MLP neurons of a small language model. Each row is named by its layer, matrix (up: input weights) and neuron, and shows model dimensions 160-223. Each number is 50 + 15 x the weight over its row's rms, rounded and kept within 0 to 99.
After each neuron's rows, "fires on" lists the tokens most often at its 100 highest values on Wikipedia text that the model never trained on.

L2.up953:54 54 47 42 24 50 57 47 43 34 40 42 39 47 55 38 42 76 63 54 50 43 53 46 53 55 67 61 57 55 59 60 55 56 49 69 40 45 48 34 49 51 64 59 66 36 77 46 46 67 71 29 46 57 63 56 37 59 66 68 64 61 57 27
fires on: "ate", "uc", "ec", "ty", "one", " and"

L2.up936:39 35 59 05 66 79 46 54 46 46 51 67 41 33 51 64 43 78 64 48 61 39 44 45 52 48 40 39 51 45 45 58 58 28 41 73 37 59 43 62 52 61 61 66 36 64 64 51 33 22 63 55 50 52 59 43 53 43 35 55 68 43 44 57
fires on: "ang", ",", "uro", "ins"

L2.up991:68 31 67 45 65 24 41 63 49 72 68 52 51 47 39 54 59 60 46 48 54 36 54 56 45 15 39 63 68 68 51 76 81 46 51 68 53 37 40 48 32 64 41 80 41 33 62 70 23 62 33 42 63 47 64 39 39 35 45 54 51 50 46 58
fires on: " Z", " X", " •", "\\"

L2.up332:68 60 50 40 67 68 47 79 34 92 50 59 22 58 64 55 33 45 14 49 34 46 36 21 74 32 55 42 61 42 53 66 28 43 42 48 77 50 33 44 44 58 45 54 33 45 59 49 16 60 89 70 42 70 32 48 60 50 34 46 37 46 49 35
fires on: "ost", "osition", "ity", "us", " event"

L2.up241:43 44 40 56 46 48 52 55 25 57 61 62 48 57 54 34 53 58 64 75 35 55 74 84 43 69 66 35 63 67 21 61 17 46 49 32 34 34 47 59 35 68 65 49 16 11 57 72 71 57 21 70 60 67 58 37 84 48 65 58 30 65 54 49
fires on: " qu", "qu", " Qu", " Rep", " det", " rep"

L2.up948:45 68 42 55 67 57 43 52 36 46 44 23 57 60 26 41 42 56 34 89 56 56 41 41 34 47 42 52 55 62 42 55 52 49 42 47 57 55 60 64 66 43 70 48 39 55 62 52 68 47 49 37 66 78 39 59 32 52 42 65 65 69 33 69
fires on: " head", " play", " leg", " work", "ry", " stand"

L2.up476:71 44 52 57 77 20 50 29 55 47 60 43 52 53 49 06 53 47 64 61 16 47 66 69 27 43 42 82 63 35 69 42 48 36 41 46 58 64 26 35 66 23 30 67 52 39 45 52 49 54 61 57 48 21 28 22 44 54 52 32 65 44 60 62
fires on: "pr", " Year", " Car", " arr", " mi"

L2.up773:48 52 65 37 42 55 60 46 35 53 35 58 49 64 54 49 42 60 05 69 38 43 70 78 46 53 38 46 44 26 47 34 39 29 58 64 71 63 52 89 44 45 58 54 22 64 18 37 34 58 80 87 48 40 32 93 62 46 88 47 63 69 43 57
fires on: "-c", "-s", "-b", "-", "-l", "-S"

L2.up1009:43 34 59 65 59 31 55 43 35 34 66 77 20 51 60 25 52 31 71 23 52 79 31 47 53 29 49 39 32 45 51 43 81 44 70 38 38 41 63 58 15 48 60 50 62 51 44 55 25 60 63 60 46 49 55 36 32 30 56 63 23 41 47 45
fires on: " Gl", " Party", " Total", " Gold"

L2.up944:48 36 69 45 45 45 41 48 58 54 41 51 49 58 52 44 44 55 22 50 54 81 46 41 32 52 64 44 44 48 44 21 34 40 55 40 30 59 30 51 57 64 65 50 40 29 36 53 50 23 43 48 52 49 45 47 65 34 45 49 45 82 38 59
fires on: "ced", "oin", "oun", "he", "og", "ceed"

L2.up279:55 31 25 57 39 42 33 50 61 30 53 29 44 61 47 46 59 50 62 34 43 44 71 41 55 60 54 60 27 55 45 48 51 49 67 66 60 44 63 85 61 43 36 72 41 45 59 49 40 36 34 39 92 35 62 58 32 47 64 88 40 56 84 64
fires on: " as", "sp", "b", "ens", "-", "y"

L2.up835:44 66 50 54 38 53 65 24 61 40 36 49 52 53 54 65 53 42 35 57 57 53 64 35 71 54 53 63 53 53 57 46 80 32 41 66 46 28 51 47 67 50 45 18 36 39 61 40 57 37 45 61 21 58 70 98 52 67 42 72 34 62 40 41
fires on: "-", "S", "2", "out", " won", "1"

L2.up758:32 53 73 66 41 56 63 30 56 48 49 44 60 71 45 36 26 58 66 10 56 72 58 49 17 61 36 22 57 41 60 45 50 53 56 62 62 65 24 61 52 44 44 38 59 47 11 80 35 54 54 60 29 58 52 30 43 37 19 79 51 43 36 37
fires on: ",", "00", " They", "j", "ul", " which"

L2.up47:60 60 85 20 35 72 52 58 45 43 45 58 40 49 41 39 26 41 38 66 71 44 56 41 74 44 67 49 50 44 39 48 52 68 29 37 50 65 30 29 48 38 85 44 30 80 37 16 32 24 58 38 40 63 45 74 39 56 63 58 33 50 58 52
fires on: " Re", "re"

L2.up979:58 58 49 59 65 48 60 58 57 34 38 69 50 52 61 20 43 40 44 10 37 52 67 28 52 55 61 66 49 45 49 50 67 58 51 31 61 53 38 46 17 70 38 68 40 37 25 41 14 41 49 34 32 63 53 64 33 45 16 67 21 37 48 32
fires on: " pre", " left", " win", "oin", " station", " line"

L2.up627:44 43 57 57 65 46 60 39 56 41 32 47 69 42 68 47 59 29 62 71 46 78 55 48 64 57 39 68 70 66 73 64 25 26 41 56 59 60 39 23 61 48 64 66 49 46 45 41 50 52 54 86 25 45 63 38 60 63 72 57 58 44 37 32
fires on: " been", " from", " c", " p", "able", " being"

L2.up123:36 34 33 57 56 20 79 64 56 28 39 35 43 49 65 30 54 52 62 46 50 42 80 48 56 33 54 57 40 26 49 74 63 36 78 75 45 50 40 70 33 41 46 26 25 48 78 76 52 61 51 27 40 61 64 47 63 53 10 42 21 53 48 62
fires on: "very", " per", " any", " medal", "ole", " each"

L2.up344:25 56 25 46 33 26 38 57 56 54 52 39 45 43 51 15 38 42 49 64 45 48 28 27 43 44 43 55 73 51 53 47 40 37 57 44 29 69 49 21 54 50 40 84 63 48 53 41 43 29 35 57 39 79 75 55 39 67 46 62 64 40 71 32
fires on: "ent", " cent", " Cent", " cor", "ing"

L2.up827:69 32 50 52 48 45 58 45 72 46 40 62 53 76 48 43 70 35 37 24 51 47 57 44 41 54 28 57 57 77 53 46 37 57 49 62 59 73 36 39 46 58 45 53 70 61 40 58 23 42 60 63 57 59 36 49 66 61 45 88 52 51 40 70
fires on: "er", "an", ".", "amil", "ig"

L2.up395:41 19 79 42 47 47 44 36 34 29 64 37 76 25 30 65 50 35 26 35 31 61 51 53 73 36 71 39 54 53 72 69 40 63 43 55 37 59 36 29 55 56 22 60 45 28 65 40 42 57 36 51 48 83 59 36 58 25 43 52 48 77 48 45
fires on: " j", "ire", " Je", "j", "ward"

L2.up539:61 32 30 60 61 45 44 51 73 48 57 38 65 82 46 48 23 41 47 50 29 79 50 17 39 45 32 31 50 54 56 43 19 57 56 52 64 85 50 25 50 67 62 34 51 54 40 62 30 76 82 61 31 61 32 64 41 65 61 61 26 46 32 65
fires on: "er", "ring", "ib", ")", "ie"

L2.up983:39 48 44 54 44 57 48 30 52 48 56 37 78 74 26 54 66 43 64 32 46 68 46 49 79 34 38 77 41 45 50 61 62 67 32 59 52 49 64 22 35 47 16 48 49 58 32 38 37 69 57 54 48 26 49 44 48 19 56 57 48 26 27 36
fires on: ".\"", "istory", " gr", " list", "ot", "wards"

L2.up113:36 56 45 41 31 72 52 60 58 77 47 57 43 66 51 51 56 40 50 43 37 27 41 52 55 37 55 49 64 58 66 37 50 54 44 26 65 53 66 47 31 45 39 49 58 65 24 80 51 19 37 53 65 25 29 34 47 82 62 25 27 49 90 46
fires on: " report", ".", "um", "re", "y", "s"

L2.up158:46 42 31 62 40 62 52 28 64 48 55 56 41 65 33 41 41 54 23 53 49 39 13 56 55 67 63 35 51 72 45 40 55 51 66 66 70 62 63 30 59 30 23 46 53 52 41 38 73 45 72 48 21 82 49 40 29 54 44 60 23 58 41 44
fires on: "/", "gr", "&", "–"

L2.up352:35 59 60 51 46 88 49 42 25 59 49 32 46 41 53 50 40 24 28 48 43 59 47 38 59 45 60 51 62 71 50 41 51 54 30 59 51 77 29 44 47 58 55 55 64 45 35 66 16 27 78 76 44 60 48 51 71 64 29 43 41 28 36 34
fires on: "re", "20", " that", " June", " January", " November"

L2.up53:50 61 40 62 75 61 63 49 27 61 37 40 44 44 56 55 44 50 35 31 38 75 50 39 30 57 35 41 67 42 74 62 58 48 52 37 42 19 35 69 25 31 53 58 46 57 42 33 41 37 32 65 73 52 72 53 33 35 59 31 58 38 69 68
fires on: "we", "tern", " Pe", " we", " so"

L2.up798:41 66 45 38 27 59 65 57 44 20 58 73 62 84 49 36 62 30 60 53 41 57 58 31 42 53 47 49 57 38 59 49 49 41 46 65 39 55 53 27 49 63 00 37 58 39 74 44 49 34 53 51 36 71 54 54 34 61 41 20 45 57 44 46
fires on: "|", "^{", "_{"

L2.up210:75 54 64 60 51 50 48 46 49 44 58 62 50 75 49 39 50 28 08 26 48 39 46 70 35 33 70 19 34 52 44 75 45 35 58 54 65 54 57 49 68 48 38 54 63 61 66 32 64 40 66 32 55 69 53 62 59 51 47 36 42 32 54 79
fires on: "/", "."

L2.up342:60 40 44 44 41 68 59 16 21 53 32 57 53 65 42 33 38 58 59 47 32 41 92 56 40 25 75 54 60 74 47 56 37 64 48 46 30 31 37 54 56 25 40 67 38 49 85 45 52 35 42 56 61 46 32 37 34 48 76 34 39 48 63 14
fires on: "e", "ed", "2", "ele", "ro"

L2.up417:48 43 64 77 41 26 54 24 60 44 56 36 35 47 51 34 49 53 67 61 60 41 42 25 52 47 39 42 53 69 65 50 72 47 60 63 65 27 25 42 32 62 55 53 56 64 44 40 74 41 63 56 29 23 42 51 50 62 67 88 43 49 52 53
fires on: " rem", " ret", " sur", "fore", " dif", "erson"

L2.up126:55 59 44 56 78 73 62 57 53 58 53 54 48 29 35 64 46 44 18 55 74 46 52 44 44 60 59 49 42 73 40 36 38 48 51 41 59 83 31 57 57 32 65 38 55 49 38 73 37 71 56 72 35 53 33 36 53 24 72 35 51 52 21 44
fires on: " /", "ography", "ity", "19", " list", "ix"

L2.up376:52 59 69 53 39 67 61 27 24 60 46 54 51 53 23 36 53 24 56 59 54 53 56 47 49 25 68 45 41 55 37 44 61 76 77 74 36 12 49 48 49 54 50 79 49 53 46 37 32 24 59 35 71 50 75 34 28 62 62 34 53 56 76 29
fires on: "ia", " Country", " States", "ter", " River"

L2.up976:46 38 61 35 42 25 24 37 61 65 50 61 38 56 57 47 24 52 51 56 81 53 40 50 58 55 69 29 71 27 41 68 63 48 37 31 52 61 45 40 56 43 55 38 52 48 50 16 33 66 46 64 41 63 39 34 30 25 69 86 41 35 12 65
fires on: ".", " only", " no", " main", " may", " ad"

L2.up771:58 23 51 80 57 42 69 30 54 63 45 66 42 45 39 69 42 54 53 51 66 57 33 37 37 49 67 38 39 35 47 57 73 45 59 71 74 23 40 63 62 40 54 57 43 42 47 60 29 03 64 52 51 47 31 29 51 59 52 50 49 51 61 43
fires on: "il", "ub", "als", "ver"

L2.up458:50 50 51 48 49 51 46 44 57 47 47 55 40 53 57 58 35 58 49 57 64 71 59 59 38 61 63 49 63 61 59 55 27 53 40 47 36 62 55 64 40 48 54 45 28 73 68 40 68 58 35 57 83 67 45 68 61 74 63 54 50 31 49 24
fires on: "anc", " mov", " country", "ru", " head", " age"

L2.up630:47 62 64 15 45 48 37 18 44 41 56 16 44 41 56 51 32 40 38 48 33 49 63 52 59 47 51 45 81 85 37 43 62 46 23 50 40 64 52 58 68 70 31 63 59 72 70 44 42 62 77 64 40 63 62 24 53 54 42 59 53 40 37 52
fires on: "qu", " within", " use", " played", " have", " game"

L2.up1013:32 38 36 67 66 39 49 37 51 24 43 50 41 52 66 42 36 56 10 54 86 47 47 70 71 65 57 58 50 41 50 51 50 52 56 48 53 50 41 15 63 36 47 45 31 70 32 62 36 37 17 43 64 76 77 60 36 55 27 64 49 43 59 50
fires on: "L", "Z", " Japan", "G", "Y"

L2.up434:61 37 38 52 38 44 53 41 43 69 65 29 40 47 41 46 67 50 78 56 60 34 32 37 27 66 64 36 59 59 37 32 47 44 43 52 39 61 44 37 57 23 62 32 34 54 49 42 44 54 40 72 55 52 58 26 64 40 61 49 68 57 66 80
fires on: "\"", " rel", ":", " but"

L2.up618:53 35 49 61 34 58 50 35 47 47 40 61 41 58 48 25 40 30 44 35 35 60 47 78 57 24 80 59 62 43 69 45 42 61 40 26 78 64 66 48 31 22 41 73 18 59 49 49 00 48 48 68 33 77 60 49 53 27 56 52 59 25 63 53
fires on: ";", ");"

L2.up213:09 39 71 64 92 43 32 69 30 74 28 64 49 48 65 66 40 73 58 85 60 33 73 64 43 33 51 26 48 88 49 54 55 52 54 58 46 54 52 46 49 52 36 48 61 66 53 70 40 53 43 67 49 69 56 65 43 50 36 60 43 23 15 56
fires on: "ames", "res", "ars", "wards", "ines", "acing"

L2.up339:29 50 52 65 33 58 64 39 40 28 59 41 17 39 48 76 43 52 44 48 66 32 50 42 43 45 57 33 84 62 30 41 42 53 42 65 39 48 40 64 39 70 29 73 53 62 46 21 46 67 64 41 55 61 45 64 47 55 45 60 48 60 37 69
fires on: ",", "ather"

L2.up230:43 49 39 52 56 61 58 68 59 68 51 50 35 33 36 62 99 55 63 47 40 46 83 57 24 46 44 71 60 54 29 57 46 60 55 56 38 66 22 60 07 35 72 62 45 57 45 46 14 71 56 54 43 53 35 48 47 59 56 56 43 58 91 45
fires on: " res", " en", " years", "res", " Res"

L2.up761:22 54 63 54 43 53 59 22 61 54 61 23 55 73 35 39 65 27 41 72 51 50 74 59 54 52 65 31 73 54 46 46 50 47 56 22 46 64 28 59 65 39 51 65 61 71 39 27 36 81 46 58 36 61 45 42 25 28 55 51 27 46 58 44
fires on: "y", " -", "ted", "wn", "52", " call"

L2.up770:28 50 65 32 40 62 39 40 54 50 60 41 69 70 37 40 37 68 62 46 40 53 61 31 50 69 41 49 48 68 24 50 34 43 36 63 37 52 39 45 22 41 48 54 72 61 56 44 28 65 56 71 35 53 15 89 40 52 58 85 39 69 25 59
fires on: " lead", " due", " join", " led", " follow", " support"

L2.up98:45 35 59 28 50 38 67 53 48 54 60 58 56 47 52 50 38 47 64 48 43 55 71 81 40 41 28 57 28 43 56 37 33 44 39 48 46 54 21 34 43 35 41 46 45 32 59 68 50 48 48 46 47 60 64 50 67 25 57 52 70 73 77 41
fires on: " As", " San", "able", " Per"

L2.up601:65 32 51 70 17 50 63 51 24 65 22 31 63 31 48 44 40 41 62 75 50 55 57 58 51 40 35 46 53 45 46 58 61 57 44 77 44 53 38 39 52 26 53 49 50 62 80 54 65 42 77 56 69 49 58 39 50 53 62 54 26 49 82 51
fires on: " since", "emb", " App", " Country", " while", " app"

L2.up233:47 50 48 74 66 46 47 42 43 28 39 33 65 64 70 62 60 52 57 45 47 34 62 43 52 44 81 51 59 50 43 38 36 54 42 30 49 61 58 26 40 33 43 70 65 30 53 46 43 44 36 65 12 61 43 33 48 44 27 72 47 21 68 65
fires on: "ile", ";", "inal", "ious", " adv", "erv"

L2.up935:60 42 81 55 39 53 56 64 64 38 50 68 52 30 39 43 40 33 43 29 63 31 85 36 62 58 56 80 51 38 31 71 41 52 43 62 24 27 38 16 69 50 37 93 57 35 61 40 47 56 46 70 45 38 45 65 61 29 48 32 31 39 35 59
fires on: "arg", "°", ",", "erg", "ont"

L2.up508:37 40 44 52 57 63 56 52 43 40 90 36 37 34 71 85 53 44 50 67 51 23 28 47 42 43 45 62 54 49 57 44 65 40 67 38 62 67 60 14 40 56 48 66 10 43 61 49 54 59 47 58 49 65 66 47 48 53 65 34 53 57 51 16
fires on: "act", " No", " class", " El"

L2.up278:71 38 51 84 59 44 66 55 37 70 60 44 27 58 58 60 39 45 34 53 49 58 39 42 57 43 63 33 71 56 67 74 78 46 57 44 55 22 77 46 52 56 55 39 65 31 63 26 46 67 39 30 20 85 60 35 52 50 54 66 52 45 49 67
fires on: "0", "eed", " result", " However", "ister", "air"

L2.up363:73 36 41 61 34 41 40 20 62 56 70 71 54 43 55 61 49 64 49 55 69 58 61 54 75 42 73 63 40 52 38 44 55 57 67 49 61 53 50 54 66 46 27 71 47 81 34 31 67 29 54 48 60 36 20 66 33 43 43 60 47 57 52 65
fires on: "amil", " int", "ran", "20", " left", " by"

L2.up78:21 21 47 36 44 52 47 69 75 37 36 54 30 45 46 67 48 44 48 65 38 57 52 12 44 62 45 48 45 53 46 50 26 43 23 78 76 48 31 52 45 58 67 53 48 26 37 19 47 44 29 30 67 42 70 36 50 58 67 63 38 68 67 60
fires on: "in", "ake", "ident", "et", "ant", "ary"

L2.up845:40 40 53 60 16 32 54 56 32 44 34 37 33 44 24 73 38 65 40 19 43 66 36 38 61 45 43 45 52 51 31 89 52 55 58 68 22 79 37 29 28 49 59 25 75 40 54 67 55 61 43 63 29 33 10 67 37 65 40 61 69 45 46 82
fires on: " film", " is", " was", "ack", " report", " series"

L2.up272:44 30 56 53 37 42 55 45 12 63 41 48 47 48 42 33 42 45 18 27 63 32 79 60 49 58 69 54 47 42 51 44 33 56 53 46 71 33 77 45 57 53 66 47 33 71 50 43 44 30 34 50 73 51 56 53 42 45 55 23 59 45 75 26
fires on: "ister", "ena", "4", "44", "49", "iety"

L2.up700:36 31 32 38 39 30 51 53 74 19 60 34 58 16 39 42 48 59 36 33 26 44 64 38 69 59 60 31 49 27 54 72 47 56 54 50 19 53 22 61 47 51 51 51 50 69 37 40 40 59 51 50 74 09 57 72 63 52 56 30 58 65 57 50
fires on: " j", " bl", " J", " called", "28"

L2.up1016:50 79 70 52 68 38 30 32 53 60 59 49 57 54 22 36 54 25 52 58 43 69 53 36 53 49 50 60 56 21 50 44 83 54 58 38 56 73 21 53 54 54 49 45 47 37 42 46 16 58 68 48 71 46 51 43 49 20 49 42 62 32 52 34
fires on: ".", ")", ").", " also", "11"

L2.up185:63 57 72 41 54 46 54 61 53 29 62 39 74 40 58 44 49 53 36 59 54 26 58 28 27 38 52 44 52 50 42 43 60 44 45 41 79 33 70 54 51 47 51 69 50 57 66 54 17 41 39 21 49 61 40 46 28 27 70 81 50 31 61 46
fires on: "ul", "aj"

L2.up147:56 49 37 63 51 39 50 37 66 55 46 34 48 62 46 82 63 49 65 61 44 78 34 60 45 43 45 65 63 64 48 88 61 35 47 47 74 42 59 42 44 22 59 69 51 62 51 48 35 47 52 60 35 43 82 44 27 77 36 92 50 59 32 47
fires on: " ext", " int", "y", "'s", "ival"

L2.up688:65 44 49 42 39 39 49 50 39 17 27 53 55 47 46 52 67 37 57 46 22 54 80 36 25 52 44 56 34 32 50 59 47 44 40 80 50 21 61 53 65 50 51 60 54 52 45 45 51 40 43 65 60 45 53 52 63 56 64 39 18 49 34 39
fires on: " Al", "ont", " al"

L2.up918:21 50 56 27 78 45 39 32 29 49 47 58 30 53 23 63 33 41 01 30 52 55 59 40 54 34 47 34 59 59 70 55 40 54 47 27 55 54 42 65 43 40 49 65 66 35 25 70 43 28 42 24 60 44 54 44 45 39 47 19 38 49 68 14
fires on: "ose", "ady", "'", "my", "are", "00"

L2.up65:40 70 32 59 60 53 50 33 52 61 26 52 37 60 34 51 43 23 79 49 93 60 45 57 56 26 60 44 57 31 48 44 22 39 30 45 73 30 60 24 49 43 11 48 43 54 58 30 47 55 68 62 41 49 38 63 45 51 43 62 70 67 52 41
fires on: " comp", " Comp", " art", "able", " sign", " rep"

L2.up488:53 72 50 51 43 53 39 51 50 40 33 40 71 72 35 18 38 19 59 66 60 94 60 26 49 54 46 70 71 67 62 59 40 48 50 38 64 35 32 58 41 59 60 67 33 77 47 47 52 42 61 41 37 49 65 59 47 64 51 75 50 59 62 55
fires on: "ot", "t", "er", "ces", "ce"

L2.up925:37 49 42 57 48 55 82 37 35 54 37 44 46 40 74 41 61 46 77 52 41 45 43 40 33 70 27 55 46 59 49 40 41 39 56 68 50 47 59 35 33 48 87 53 35 65 60 84 31 46 36 70 53 35 55 48 65 68 85 55 49 19 59 44
fires on: "stit", " Soc", "ra", " profess", " co", ";"

L2.up49:64 50 44 59 43 65 33 72 61 43 60 59 58 40 57 66 54 58 63 40 54 71 65 65 51 67 38 37 38 70 35 48 43 38 34 09 57 41 45 53 34 36 65 39 61 48 47 66 48 62 80 62 44 48 48 59 52 42 21 78 46 82 60 71
fires on: " bel", " opp", " along", " organ", " name", "6"

L2.up148:50 58 48 32 54 34 50 46 54 46 52 33 40 47 69 22 47 51 31 60 68 16 80 65 59 45 48 38 58 35 55 53 51 53 51 35 80 48 66 32 80 53 44 29 50 70 68 46 51 09 42 60 77 73 84 42 56 36 54 77 44 53 35 44
fires on: "otes", "her", " other", " act", "eneral", "ational"

L2.up10:61 31 42 66 35 74 54 50 35 28 38 25 65 55 70 66 48 40 19 51 45 78 66 46 58 49 46 60 39 55 52 57 78 56 44 50 76 29 04 69 38 67 59 44 20 59 43 51 58 52 44 27 28 62 58 63 35 60 53 73 53 63 14 55
fires on: " ", "-"

L2.up670:44 65 50 59 51 67 53 42 36 60 55 37 50 49 56 71 51 45 54 19 63 46 58 36 34 01 34 48 48 52 56 52 51 42 30 59 27 56 62 59 42 41 20 70 64 47 31 40 17 39 67 78 33 64 52 42 72 25 60 17 41 44 48 38
fires on: " Team", "ia", " film", "inal", "wards", "ot"

L2.up634:56 42 28 66 66 57 65 56 45 50 39 44 20 41 65 77 54 64 43 57 37 45 71 80 53 52 51 61 51 66 78 38 58 57 34 46 37 54 46 49 31 55 53 23 38 46 44 64 55 26 44 26 62 19 20 37 58 40 66 56 61 29 58 17
fires on: " ch", "lect", "ect", " elect", "ct", "Ch"

L2.up108:34 47 38 51 55 30 25 36 74 44 41 26 78 42 47 50 50 31 38 43 56 42 69 64 21 52 66 44 57 52 54 52 37 35 57 41 51 30 56 30 39 41 59 31 50 51 56 29 55 49 35 27 60 55 54 76 38 55 55 83 76 53 52 62
fires on: ",", " as", ");"

L2.up12:49 22 43 45 44 58 66 39 48 57 62 25 69 50 47 55 20 73 55 48 64 35 57 38 63 25 33 53 39 60 45 38 34 39 31 39 51 54 68 43 55 44 46 46 36 51 46 31 49 67 39 48 49 51 24 42 74 36 42 58 38 78 24 66
fires on: "ot", " took", "09", " list", "19", "99"

L2.up221:39 37 51 48 23 54 69 52 50 33 32 44 58 59 78 66 59 47 58 70 70 24 67 69 32 58 43 59 51 58 54 38 41 35 62 35 31 44 49 47 63 12 43 27 38 70 27 49 37 21 49 18 65 54 49 41 13 62 73 68 50 30 47 28
fires on: "es", "i", "ai", "ether", "ge", "ames"

L2.up910:46 31 40 30 79 74 54 53 53 38 59 48 75 53 26 46 49 36 46 65 45 41 62 50 59 23 38 77 35 61 15 58 45 42 44 82 38 76 52 23 60 57 13 40 74 65 42 63 38 46 41 59 34 78 61 45 36 39 53 50 37 14 58 53
fires on: ",", "|", " /", ":"

L2.up356:07 51 48 47 37 67 43 31 25 33 47 42 76 69 19 49 47 38 54 37 53 27 55 62 55 54 74 62 57 33 47 56 37 55 75 62 31 67 58 69 59 64 46 64 59 53 37 53 54 36 43 41 48 58 64 54 40 79 54 76 38 18 68 38
fires on: "enn", "ern", "—", " near", "ent"

L2.up362:43 62 43 61 22 50 43 62 21 66 49 48 54 37 51 43 62 50 76 48 26 67 34 41 45 30 51 41 72 69 39 46 54 19 44 31 55 42 32 42 58 35 44 62 21 48 56 47 54 17 68 34 86 29 68 75 31 84 69 37 49 70 39 13
fires on: " im", " sim", " sup", " Sup", " det", " sur"

L2.up1015:26 51 50 44 42 72 63 56 49 70 23 44 54 73 49 69 33 31 59 56 88 42 73 42 42 29 50 30 30 73 71 52 56 72 72 63 41 42 59 36 71 61 29 44 35 43 67 61 68 38 32 56 29 51 55 50 51 58 70 39 34 16 62 34
fires on: "er", "ce", "re", "2", "y", "ided"

L2.up199:31 41 55 55 71 48 54 35 51 33 57 32 48 70 65 62 31 41 47 48 50 35 70 70 86 52 43 47 38 57 59 71 44 38 27 57 73 40 59 51 47 52 62 52 49 56 55 41 40 55 66 43 58 46 59 68 57 74 49 40 42 69 25 24
fires on: " up", " out", " New", "aged", " ind"

L2.up897:51 42 46 45 56 49 31 52 40 64 68 30 68 47 30 79 34 57 36 52 50 27 85 61 37 57 55 46 56 41 59 65 58 32 37 60 27 71 74 60 26 67 65 51 70 61 53 47 68 53 48 33 41 15 79 52 47 70 51 78 25 59 50 40
fires on: ",", " |", " ", "as"

L2.up557:36 51 30 39 58 54 44 42 43 41 36 59 47 56 62 65 60 42 26 49 42 45 75 33 39 51 62 42 56 46 69 50 46 46 43 62 39 39 38 68 88 59 51 55 31 38 49 45 45 40 47 34 78 38 54 41 69 45 63 30 35 47 64 73
fires on: ".\n\n", "ose"

L2.up425:55 28 27 53 85 55 51 63 45 42 43 48 55 65 59 30 54 51 49 54 63 42 60 57 47 49 35 49 50 59 30 66 69 28 18 48 44 45 16 31 70 39 38 60 60 55 16 49 51 36 37 18 37 70 42 75 50 14 55 64 55 35 46 58
fires on: "ain", " general", "view", "aus", "ained", "of"

L2.up412:57 40 67 36 38 40 56 40 31 46 46 56 53 31 33 40 67 60 25 54 58 38 54 57 21 49 81 20 41 70 53 36 05 55 48 54 52 57 41 58 42 71 62 41 74 42 51 55 61 54 60 48 59 83 36 52 64 28 70 58 32 57 38 58
fires on: " bro", " De", "ather", " Bro", " son", "ouse"